{
  "norm": "rmsnorm",
  "norm_eps": 1e-06,
  "bias": "none",
  "tie_word_embeddings": true,
  "learning_rate": 0.00348,
  "max_grad_norm": 1.0,
  "dataset": "wikipedia_en"
}
MLP neurons of a small language model. Each row is named by its layer, matrix (down: output weights) and neuron, and shows model dimensions 224-287. Each number is 200 + 30 x the weight over its row's rms, rounded and kept within 0 to 999.
After each neuron's rows, "raises" lists the tokens whose logits its output raises most directly, leaving later layers aside.

L7.down542,229,229,200,186,206,229,196,157,205,191,206,183,225,216,185,176,212,192,191,189,216,234,196,217,214,179,242,238,257,251,203,219,193,191,174,189,225,188,190,221,184,186,179,266,225,152,207,181,235,241,244,249,215,216,116,215,212,236,222,178,177,219,263,248
raises: "3", "2", "1", "7", "9"

L4.down201,175,236,188,225,138,190,219,179,186,174,205,161,179,173,238,204,180,204,216,236,179,201,229,175,200,215,162,160,168,170,144,208,194,197,148,202,224,157,226,252,195,175,217,199,236,207,152,227,218,220,203,179,202,230,179,214,229,243,152,170,188,220,143,219
raises: "ist", "ture", "ened", "iat", "itz"

L3.down779,200,136,217,203,242,213,209,193,247,161,208,160,184,159,205,198,170,187,189,148,183,232,199,187,202,184,221,186,172,245,155,181,164,227,202,158,224,192,217,198,175,190,178,198,162,198,221,228,201,178,191,177,263,174,207,192,230,218,206,163,188,206,229,203
raises: "=", "-", ",", "\n\n", " his"

L7.down523,226,245,176,247,154,194,216,150,165,185,190,208,167,196,208,182,160,207,198,150,176,211,207,275,251,195,188,153,194,183,210,215,235,183,184,217,220,152,166,198,159,232,203,212,195,189,210,193,193,193,197,173,191,217,196,252,215,210,167,226,243,154,213,189
raises: "ement", "ion", "ed", "als", "able"

L4.down241,153,203,219,247,176,207,208,199,208,172,194,208,189,189,234,254,227,210,159,203,172,203,161,202,183,225,160,171,224,180,163,204,242,182,261,153,161,161,218,190,195,232,226,185,232,196,188,192,179,202,164,174,189,192,200,212,256,186,184,189,212,194,180,202
raises: "ides", "s", "ide", "for", "ects"

L3.down223,195,253,207,153,201,154,210,210,240,222,245,230,207,258,240,214,242,187,188,181,230,147,187,209,230,140,210,159,178,164,195,221,202,182,186,241,172,197,208,216,205,207,180,203,158,228,221,197,190,223,186,181,194,164,233,140,212,251,197,168,178,252,200,201
raises: "hip", "do", "prise", "ful", "part"

L7.down332,182,199,139,193,169,208,169,193,189,145,189,168,183,158,179,189,195,202,154,204,179,223,143,205,195,179,196,227,219,176,157,223,220,196,225,188,206,197,192,196,144,160,256,187,207,221,180,222,187,182,253,231,151,212,200,202,199,218,246,206,184,192,142,244
raises: "ulated", "ured", "ized", "iate", "ified"

L7.down688,226,233,228,168,191,214,220,206,273,223,247,203,241,189,176,200,205,236,194,234,170,209,210,177,235,176,252,220,215,184,124,154,172,166,216,163,222,221,140,216,201,182,181,175,184,185,205,206,203,244,202,176,216,163,220,142,243,196,229,158,204,241,213,214
raises: "'", "’", "der", "rest", "gi"

L3.down663,230,207,199,155,188,198,248,213,161,220,193,222,158,184,167,198,173,243,187,256,157,185,191,207,197,215,246,221,188,172,204,166,169,167,180,241,171,226,215,111,217,263,146,139,193,214,178,247,178,184,179,159,241,193,225,197,190,201,179,181,240,115,180,236
raises: "que", "quer", "ific", "ingu", "con"

L7.down16,193,176,229,233,212,205,217,181,188,231,206,243,185,197,193,176,267,212,261,163,135,237,198,205,215,178,223,170,198,179,181,165,209,215,230,245,200,204,193,185,166,156,219,212,208,208,222,235,231,202,203,247,158,207,243,203,268,225,221,270,226,232,215,140
raises: "ines", "iet", "y", "een", "atic"

L7.down735,194,145,142,135,211,185,194,238,194,181,213,130,204,204,182,186,205,183,178,195,234,147,161,166,228,170,174,201,261,198,227,198,243,235,175,167,182,174,201,165,173,204,206,177,191,153,184,147,138,204,267,200,244,273,214,191,203,196,194,185,176,203,229,198
raises: "aged", "pped", "hed", "zed", "ne"

L3.down28,240,204,154,216,212,119,222,204,220,152,206,200,203,188,182,191,212,192,208,156,155,230,235,237,232,217,219,214,212,214,246,190,228,243,220,216,188,204,263,235,160,163,211,199,203,225,217,197,211,208,157,143,235,228,188,188,187,234,218,178,216,190,196,268
raises: "=", "See", " See", "ali", "Pl"

L7.down945,243,170,203,170,242,207,192,139,176,187,209,162,162,200,227,214,216,211,171,215,219,135,170,226,227,191,201,251,140,169,223,224,233,199,214,158,231,169,205,225,261,254,201,269,220,174,195,222,183,205,220,232,228,236,177,209,203,252,185,179,240,185,183,166
raises: "ting", "hing", "iring", "ling", "ning"

L7.down681,246,219,162,224,216,184,150,218,191,163,240,211,224,185,212,201,235,165,204,208,207,165,212,187,195,191,140,198,238,205,169,188,239,223,186,177,202,265,157,192,241,175,235,200,191,208,214,245,238,207,197,181,156,199,259,157,210,185,169,155,165,176,230,201
raises: "le", "les", "let", "active", "land"

L7.down351,199,193,212,225,206,130,220,163,231,203,203,248,208,168,218,124,178,206,250,189,186,201,236,202,174,222,211,246,193,189,137,200,218,228,213,229,227,201,245,215,254,147,193,186,187,235,208,177,214,174,210,239,156,226,229,177,214,226,172,216,187,201,186,216
raises: "ap", "ic", "um", "y", "atic"

L7.down849,211,235,210,221,211,276,237,179,250,205,107,197,235,161,281,224,211,212,195,175,190,199,180,202,158,190,219,190,204,199,186,168,176,198,167,285,185,277,222,231,125,211,184,214,158,152,203,158,171,220,208,170,203,198,207,239,173,225,216,197,204,230,193,168
raises: "ect", "m", "uction", "vest", "mit"

L7.down509,210,195,182,207,167,160,204,223,200,168,223,160,244,150,224,211,216,168,250,249,218,159,174,193,198,226,271,166,196,240,231,149,269,198,200,213,181,169,155,191,168,188,192,191,237,198,236,207,212,211,142,232,189,196,205,189,262,243,164,229,153,220,234,242
raises: "ng", " tie", "ental", "ung", "line"

L7.down381,161,171,218,178,172,177,191,155,239,173,224,266,207,186,184,198,215,207,194,216,237,197,220,219,232,219,222,206,128,172,212,212,215,211,206,189,189,209,182,211,207,162,204,178,138,149,220,187,208,176,224,242,151,175,203,255,249,160,239,180,208,144,196,202
raises: "ical", "itive", "ition", "ices", "is"

L7.down576,268,210,178,215,188,248,199,166,243,218,227,228,175,195,200,190,234,238,200,241,214,190,231,117,173,229,181,246,160,210,163,192,249,220,211,253,173,153,253,215,194,201,206,180,218,177,171,205,150,233,158,202,211,255,218,235,222,164,135,222,192,203,213,218
raises: "ure", "h", "amm", "ud", "amma"

L3.down157,157,189,243,169,208,211,202,157,226,168,200,256,187,169,225,238,165,165,225,180,218,196,190,201,144,262,231,183,206,256,234,203,158,214,187,194,191,208,215,176,216,203,175,219,205,209,252,174,209,227,245,176,181,280,242,207,255,177,227,205,241,250,240,197
raises: "ment", "ments", "[", "ed", "ives"

L7.down347,206,143,189,208,212,195,145,162,195,214,189,196,189,211,141,166,232,163,217,161,227,142,235,192,208,139,215,205,208,172,93,212,222,216,119,237,232,190,174,186,199,197,241,176,184,184,201,195,219,193,247,173,177,190,190,199,201,224,212,135,221,182,160,162
raises: "ys", "y", "ying", "yo", " Preceded"

L4.down122,181,187,176,221,236,232,183,192,229,193,185,247,214,204,217,217,201,180,226,177,169,227,185,230,204,174,189,227,239,192,192,240,158,219,206,193,168,179,193,164,143,190,205,211,172,221,188,206,190,211,215,171,239,181,171,234,155,232,258,188,221,247,212,186
raises: "\n\n", "=", "\"", " In", " He"

L3.down67,236,219,181,212,209,252,186,208,175,212,167,183,185,181,229,193,206,173,166,172,266,114,237,184,214,240,220,193,220,212,158,194,263,176,228,227,204,187,230,239,184,199,225,197,149,195,244,191,185,210,199,184,233,218,230,216,205,220,202,244,189,122,231,186
raises: " Succeeded", "ography", "ici", "ild", "ár"

L7.down817,213,164,206,219,189,212,182,160,184,124,177,181,177,124,240,137,210,187,215,222,170,213,185,220,201,224,237,239,182,197,220,145,230,187,252,252,220,114,180,185,228,189,161,225,199,172,201,173,216,178,214,187,175,229,170,226,251,233,197,188,205,188,156,156
raises: "cing", "izing", "ising", "ing", "aching"

L7.down911,243,140,176,180,159,165,176,212,227,216,117,175,175,210,227,218,224,205,202,250,179,216,199,223,196,196,282,163,230,212,186,169,262,242,208,165,215,175,224,191,179,220,239,200,189,169,253,146,184,177,165,172,214,171,217,216,194,237,227,175,214,243,189,147
raises: "mi", "ust", "ult", "ities", "ne"

L4.down240,222,266,169,198,195,284,237,195,195,213,180,218,188,176,195,182,197,196,187,192,247,179,189,172,191,245,183,186,224,225,213,206,232,171,318,204,196,212,187,172,199,208,202,226,210,190,239,230,240,169,230,267,229,253,173,185,217,124,183,209,278,118,191,218
raises: "ton", "ement", "hill", "bl", " fact"

L3.down83,209,212,218,206,207,220,183,230,260,186,221,209,208,185,184,140,202,193,163,194,186,196,207,163,195,175,224,184,219,183,235,173,170,183,158,170,197,203,265,202,164,177,226,220,245,208,175,284,173,156,191,147,210,218,170,168,231,208,194,165,214,185,186,205
raises: "enh", "age", "dam", "ock", "sm"

L3.down230,201,192,227,135,235,238,158,185,207,243,181,185,263,252,222,257,233,194,241,169,183,223,194,176,219,207,201,224,140,229,232,190,147,188,231,228,197,238,158,206,175,258,252,144,168,128,226,203,253,165,184,210,192,199,238,196,204,190,183,200,192,245,164,216
raises: "ness", "ly", "ures", "ther", "ure"

L4.down564,222,221,265,239,177,203,254,156,246,175,207,170,187,175,247,192,228,234,199,188,201,184,192,181,195,143,187,217,188,150,231,186,224,181,236,167,215,234,197,201,205,228,219,170,165,142,210,164,171,229,157,199,203,211,166,263,158,211,175,219,163,180,205,213
raises: "h", "hing", "hl", "hed", " plant"

L7.down221,201,171,186,205,247,169,189,194,186,211,240,211,234,184,173,244,221,204,233,226,190,176,232,235,216,231,142,243,221,210,131,226,246,234,209,141,229,192,260,256,197,204,151,205,219,222,256,165,216,163,169,193,203,185,239,208,202,201,172,158,171,192,200,264
raises: "les", "y", "ular", "le", "ming"

L7.down48,192,237,178,199,178,222,150,203,200,166,200,219,162,186,233,185,205,189,122,195,247,151,187,185,216,245,251,186,209,216,243,180,191,197,177,238,236,243,217,171,207,165,214,208,142,204,184,159,243,237,202,281,195,156,202,204,210,248,200,174,188,191,185,194
raises: "igation", "standing", "itation", "election", "ography"

L4.down48,209,191,163,211,163,155,244,199,197,220,139,167,229,118,145,225,195,192,249,203,231,210,209,175,155,151,242,175,214,220,208,188,192,225,152,231,193,149,220,238,138,173,186,186,249,185,254,198,168,221,208,133,207,187,220,230,251,166,242,225,197,196,207,215
raises: "ment", "y", "etic", "ments", "cing"

L3.down209,221,226,244,176,236,250,179,181,196,196,217,193,193,219,195,204,185,215,222,209,185,231,151,194,210,206,173,226,180,231,257,192,247,231,235,157,194,170,201,190,260,233,182,236,195,146,222,191,216,216,194,202,193,266,153,221,186,142,166,222,207,229,182,218
raises: "eth", "th", "ement", "ure", "ate"

L7.down229,171,197,178,159,176,231,200,172,203,142,241,194,206,192,173,207,225,158,219,198,258,195,210,192,198,209,177,225,218,238,207,205,209,215,292,159,217,226,187,160,195,171,202,187,135,191,182,188,204,190,202,229,209,190,193,226,218,233,192,230,166,246,189,171
raises: " place", "place", "ists", "]", " position"

L7.down320,207,269,177,219,216,201,270,200,211,203,162,168,174,174,200,247,177,238,195,192,204,205,186,188,164,218,223,132,226,186,214,215,193,174,208,294,207,230,230,215,209,195,194,220,199,196,239,191,181,176,185,210,194,257,230,212,179,178,190,261,186,257,194,251
raises: "ils", "il", " %", "eller", "gen"

L3.down165,225,251,196,157,188,219,221,171,247,212,215,202,195,187,220,169,109,235,210,117,170,219,177,180,184,188,162,208,227,183,265,227,188,166,196,221,159,189,206,192,192,175,225,249,215,163,198,192,185,168,272,192,176,168,203,209,191,244,201,167,218,205,180,159
raises: "ional", "ably", "able", "ion", "ical"

L7.down319,202,192,205,195,145,201,165,239,206,247,200,220,219,231,271,207,191,194,196,214,228,217,210,216,207,167,224,212,171,225,122,130,196,210,180,232,228,234,208,261,180,160,188,266,249,183,215,265,212,179,171,265,140,204,195,237,220,235,206,213,171,189,164,171
raises: "born", "19", "ic", "itz", "rel"

L4.down219,164,175,187,171,230,160,177,178,181,205,258,125,214,189,220,242,218,210,172,200,186,190,207,266,226,226,154,254,145,235,166,181,209,145,213,200,218,118,203,210,210,170,189,208,211,181,186,225,183,174,173,192,186,231,192,114,232,182,222,208,169,191,247,192
raises: "ted", "tes", "t", "ting", "ti"

L7.down661,182,177,197,240,208,268,236,218,178,235,191,199,202,230,215,206,161,146,233,205,167,220,190,208,228,201,211,181,230,142,201,195,227,207,205,225,211,215,241,205,272,197,174,177,176,179,219,227,172,251,165,175,254,270,216,170,225,197,219,203,176,218,266,165
raises: "bl", "ll", "lit", "ble", "ry"

L3.down923,193,254,214,157,214,159,227,230,239,232,187,206,217,208,256,170,162,156,174,240,164,260,181,192,196,178,237,250,170,230,250,186,196,210,211,268,178,242,196,209,132,201,137,221,183,204,262,200,186,186,196,213,208,217,177,162,165,183,200,238,247,210,173,225
raises: "ices", "unk", "ith", "ight", "ike"

L7.down927,203,232,181,194,177,180,166,179,163,168,195,195,218,196,203,256,206,196,202,182,208,218,212,162,172,184,198,221,156,215,210,180,232,204,180,225,184,263,252,198,233,218,199,160,250,225,253,205,238,239,228,242,245,214,202,205,214,231,180,183,204,220,204,145
raises: "id", "imate", "ents", " capital", "nce"

L7.down211,168,142,195,221,234,173,200,209,188,220,209,188,152,167,227,201,227,181,252,197,167,183,161,196,189,219,212,140,249,221,232,217,163,212,237,207,211,191,194,215,230,206,211,232,143,171,215,173,167,203,176,155,204,227,189,170,186,230,185,233,178,138,214,166
raises: "ac", "po", "ident", "ap", "pur"

L7.down395,224,185,215,179,177,180,178,216,193,199,209,236,177,212,191,266,196,181,165,222,195,216,211,226,170,256,215,176,241,230,184,237,238,188,222,137,231,163,228,201,207,216,198,210,210,209,180,192,182,208,275,227,260,146,259,208,208,229,207,213,197,197,155,213
raises: "ction", "ctor", "ct", "ult", "cial"

L7.down446,198,244,215,106,156,186,195,176,170,178,178,236,203,166,167,207,191,154,226,174,144,199,167,186,186,220,175,271,153,205,225,207,188,197,220,195,202,216,191,201,178,204,201,206,212,218,138,221,185,200,266,248,156,216,127,218,152,197,209,244,137,140,188,262
raises: "us", "ino", "ini", " II", " III"

L7.down789,148,176,188,141,197,177,198,216,197,196,257,202,207,204,235,151,168,226,154,184,174,225,245,248,239,137,176,166,180,266,213,248,258,206,200,217,224,274,134,247,223,202,166,133,194,146,218,228,264,200,228,184,197,145,189,208,193,266,190,191,179,205,219,177
raises: " sister", "nal", "sis", " grand", " brother"

L4.down721,201,226,282,260,162,213,274,188,177,177,263,226,182,240,202,176,191,215,167,247,219,188,189,182,183,173,192,132,193,210,196,206,221,233,227,207,212,199,254,225,182,218,182,222,171,207,230,210,247,215,222,176,225,196,197,149,149,301,220,182,191,182,206,177
raises: "ps", "p", "pe", "pp", "pa"

L4.down880,162,186,121,256,200,181,173,247,166,220,132,201,202,231,186,178,208,212,238,161,199,217,202,216,252,187,193,192,206,181,221,233,222,183,249,184,205,213,218,185,245,199,208,177,192,210,210,175,213,191,210,192,259,213,158,180,129,262,215,201,188,177,191,244
raises: "=", " See", "ig", " Gallery", " Works"

L3.down396,214,231,179,185,226,180,166,153,232,226,150,246,178,197,169,206,187,243,176,200,179,246,222,200,222,237,244,216,182,216,236,191,192,240,152,189,212,212,246,221,239,204,241,221,186,177,209,208,205,138,214,202,193,151,202,220,228,188,190,226,224,169,179,189
raises: "ical", "ism", "akh", "ice", "ices"

L7.down254,199,142,186,212,187,228,175,221,205,171,229,197,181,206,218,220,184,130,217,218,228,213,195,198,255,271,218,250,161,155,195,226,226,182,236,225,233,181,176,176,200,209,184,222,205,283,244,211,180,182,214,181,161,186,200,178,159,213,194,213,178,224,174,200
raises: "ly", "lin", "lia", "lan", "lie"

L7.down917,166,178,208,200,185,190,159,154,201,176,178,178,196,188,240,134,207,199,189,255,149,179,198,238,196,217,246,177,219,173,245,182,185,211,231,255,192,207,182,206,193,166,199,197,235,197,158,172,201,217,194,215,193,201,193,176,248,252,196,137,183,232,162,207
raises: "ped", "ered", "wide", "ally", "ured"

L7.down682,193,202,194,222,202,178,175,165,196,194,237,201,223,200,203,216,189,239,221,223,241,171,184,209,227,196,182,232,232,176,181,150,189,176,215,196,188,182,217,185,222,183,170,236,151,167,187,247,189,212,181,232,245,207,201,242,207,287,135,208,223,199,201,153
raises: "ting", "ture", "hip", "ipe", "ating"

L7.down685,183,177,213,121,183,227,221,220,171,252,163,219,191,166,215,193,187,166,168,249,212,181,198,219,194,263,209,248,210,157,220,235,198,195,162,154,255,198,208,202,209,204,202,253,199,245,235,226,189,203,200,168,180,203,143,208,252,182,244,153,226,172,210,266
raises: "z", "zen", "ze", "zer", "row"

L4.down336,225,202,249,151,176,246,230,209,219,259,183,215,237,220,160,209,251,237,179,223,196,213,161,202,189,197,191,156,223,241,206,136,237,181,203,200,174,165,158,146,180,172,172,198,166,205,248,262,178,179,218,195,268,192,158,218,213,189,172,197,215,147,184,187
raises: "ually", "go", "hem", "ions", "ure"

L7.down164,166,190,194,204,216,159,229,175,216,190,234,193,233,212,194,200,216,151,243,259,180,256,157,206,227,186,201,178,172,203,169,193,191,197,158,226,172,178,167,164,229,202,210,159,229,155,224,196,191,232,204,179,230,221,146,159,202,203,189,158,211,217,223,238
raises: "on", "ven", "ons", "one", "ona"

L7.down497,197,184,196,228,217,162,207,204,204,169,178,237,211,240,194,237,208,141,218,219,261,245,238,221,216,159,276,232,190,260,167,159,172,203,151,230,214,226,178,226,221,180,166,164,190,181,231,141,177,213,199,132,145,197,187,180,220,224,208,188,227,232,191,203
raises: "dis", "ts", "t", "il", "i"

L7.down100,219,188,220,229,204,161,179,190,189,191,230,228,178,221,225,247,236,145,221,219,173,230,270,129,215,199,261,235,233,188,146,202,189,139,164,193,216,194,172,213,223,167,187,223,228,163,161,152,217,220,174,173,193,185,156,212,215,196,182,175,186,213,121,166
raises: "'", "’", "ly", "lies", "ial"

L7.down783,177,302,205,198,219,202,165,209,191,209,180,172,177,231,175,158,215,168,203,201,210,168,193,185,199,214,195,195,193,203,175,214,136,144,220,198,158,236,175,217,190,190,179,222,216,174,225,153,202,194,203,179,172,209,159,220,175,231,227,207,199,224,157,154
raises: " when", " during", " while", " since", " towards"

L7.down451,174,174,185,177,186,164,204,213,247,170,206,264,245,188,181,205,213,185,243,184,246,188,237,206,215,188,149,204,225,222,219,256,211,170,161,241,197,230,234,221,184,178,279,153,255,251,200,295,212,254,216,174,193,186,208,193,209,234,191,181,201,191,195,268
raises: "ment", "ed", "ages", "ments", "ation"

L7.down640,252,198,202,181,211,144,189,141,236,155,184,146,194,199,246,192,198,195,161,238,225,245,257,155,207,217,219,189,200,189,247,203,175,181,195,212,212,172,170,155,153,187,207,228,160,161,238,152,184,205,220,188,194,182,197,196,206,192,216,164,175,253,179,174
raises: "ered", "ually", "ured", "ous", "uing"

L3.down679,196,243,224,163,182,170,158,167,202,259,160,224,138,240,186,206,200,108,197,185,196,194,218,190,177,196,209,226,204,214,136,183,173,224,205,177,217,198,184,164,208,224,246,230,216,232,213,237,186,237,235,239,151,148,234,188,216,231,195,182,215,218,196,245
raises: "aries", "ably", "ly", "ary", "ally"

L4.down673,180,186,232,162,243,172,227,252,194,244,154,245,228,151,217,231,165,174,182,189,202,198,178,182,209,259,228,214,139,189,211,220,115,193,229,244,204,270,196,166,195,237,186,209,209,161,231,209,232,232,183,170,152,242,187,194,193,218,210,223,199,221,217,206
raises: "que", "quer", "ject", " Rovers", "ades"

L4.down672,246,218,138,177,176,172,217,203,204,173,180,179,204,233,207,221,184,201,228,191,187,155,175,227,153,160,175,184,148,210,149,221,247,193,236,184,216,181,237,190,193,194,180,189,156,160,203,184,191,192,220,281,187,168,175,221,175,228,217,231,166,238,207,206
raises: "tt", "re", "red", "fore", "ots"

L7.down46,177,210,219,193,173,192,179,227,196,179,161,235,155,226,221,187,207,224,253,223,223,199,189,161,214,215,188,154,251,179,220,141,201,165,200,185,207,215,243,201,173,203,110,196,219,240,229,219,210,229,179,223,188,228,201,186,177,222,174,208,165,183,186,207
raises: "pr", "nce", "eg", "gn", "pre"

L7.down224,191,165,166,168,220,195,284,189,184,184,145,177,230,193,242,200,216,187,166,203,169,218,181,205,234,229,186,249,152,230,204,268,250,163,231,156,234,205,169,207,176,247,152,206,220,254,231,180,154,216,215,224,223,204,236,202,211,226,215,175,169,216,196,172
raises: "z", "zi", "ze", " Press", "ez"

L3.down905,160,179,184,164,225,173,197,173,201,207,218,185,196,192,195,218,251,213,195,180,134,183,247,180,197,197,224,264,211,165,136,180,236,208,196,222,218,206,213,185,173,211,126,184,154,183,215,166,194,224,180,177,283,206,190,234,151,213,241,200,183,183,220,224
raises: "ture", "hy", "hed", " house", "h"

L7.down845,189,178,236,201,183,105,207,199,208,164,207,219,229,171,203,228,195,140,200,165,196,175,181,202,179,183,182,277,152,198,219,197,222,158,245,204,197,191,245,222,149,211,207,139,197,189,204,160,241,238,263,216,247,192,194,171,194,162,187,205,167,188,209,210
raises: "ky", "te", "ted", "on", "mit"

L4.down10,221,226,212,200,207,212,195,253,192,198,158,225,182,213,236,232,214,152,166,142,163,244,206,162,225,191,205,161,199,228,231,200,204,207,231,243,195,184,203,241,209,190,216,167,157,168,184,214,196,173,240,229,158,182,231,180,227,225,190,189,184,234,217,126
raises: "ural", "ure", "fic", " Succeeded", "ures"

L7.down562,144,156,196,232,137,195,232,221,173,203,218,216,175,196,173,198,190,217,210,196,193,173,200,230,206,168,177,179,204,232,168,162,189,204,201,174,205,159,216,167,223,155,208,176,210,173,154,187,258,181,192,164,154,228,221,189,201,252,215,162,232,272,127,190
raises: "v", "vi", "van", "eva", "va"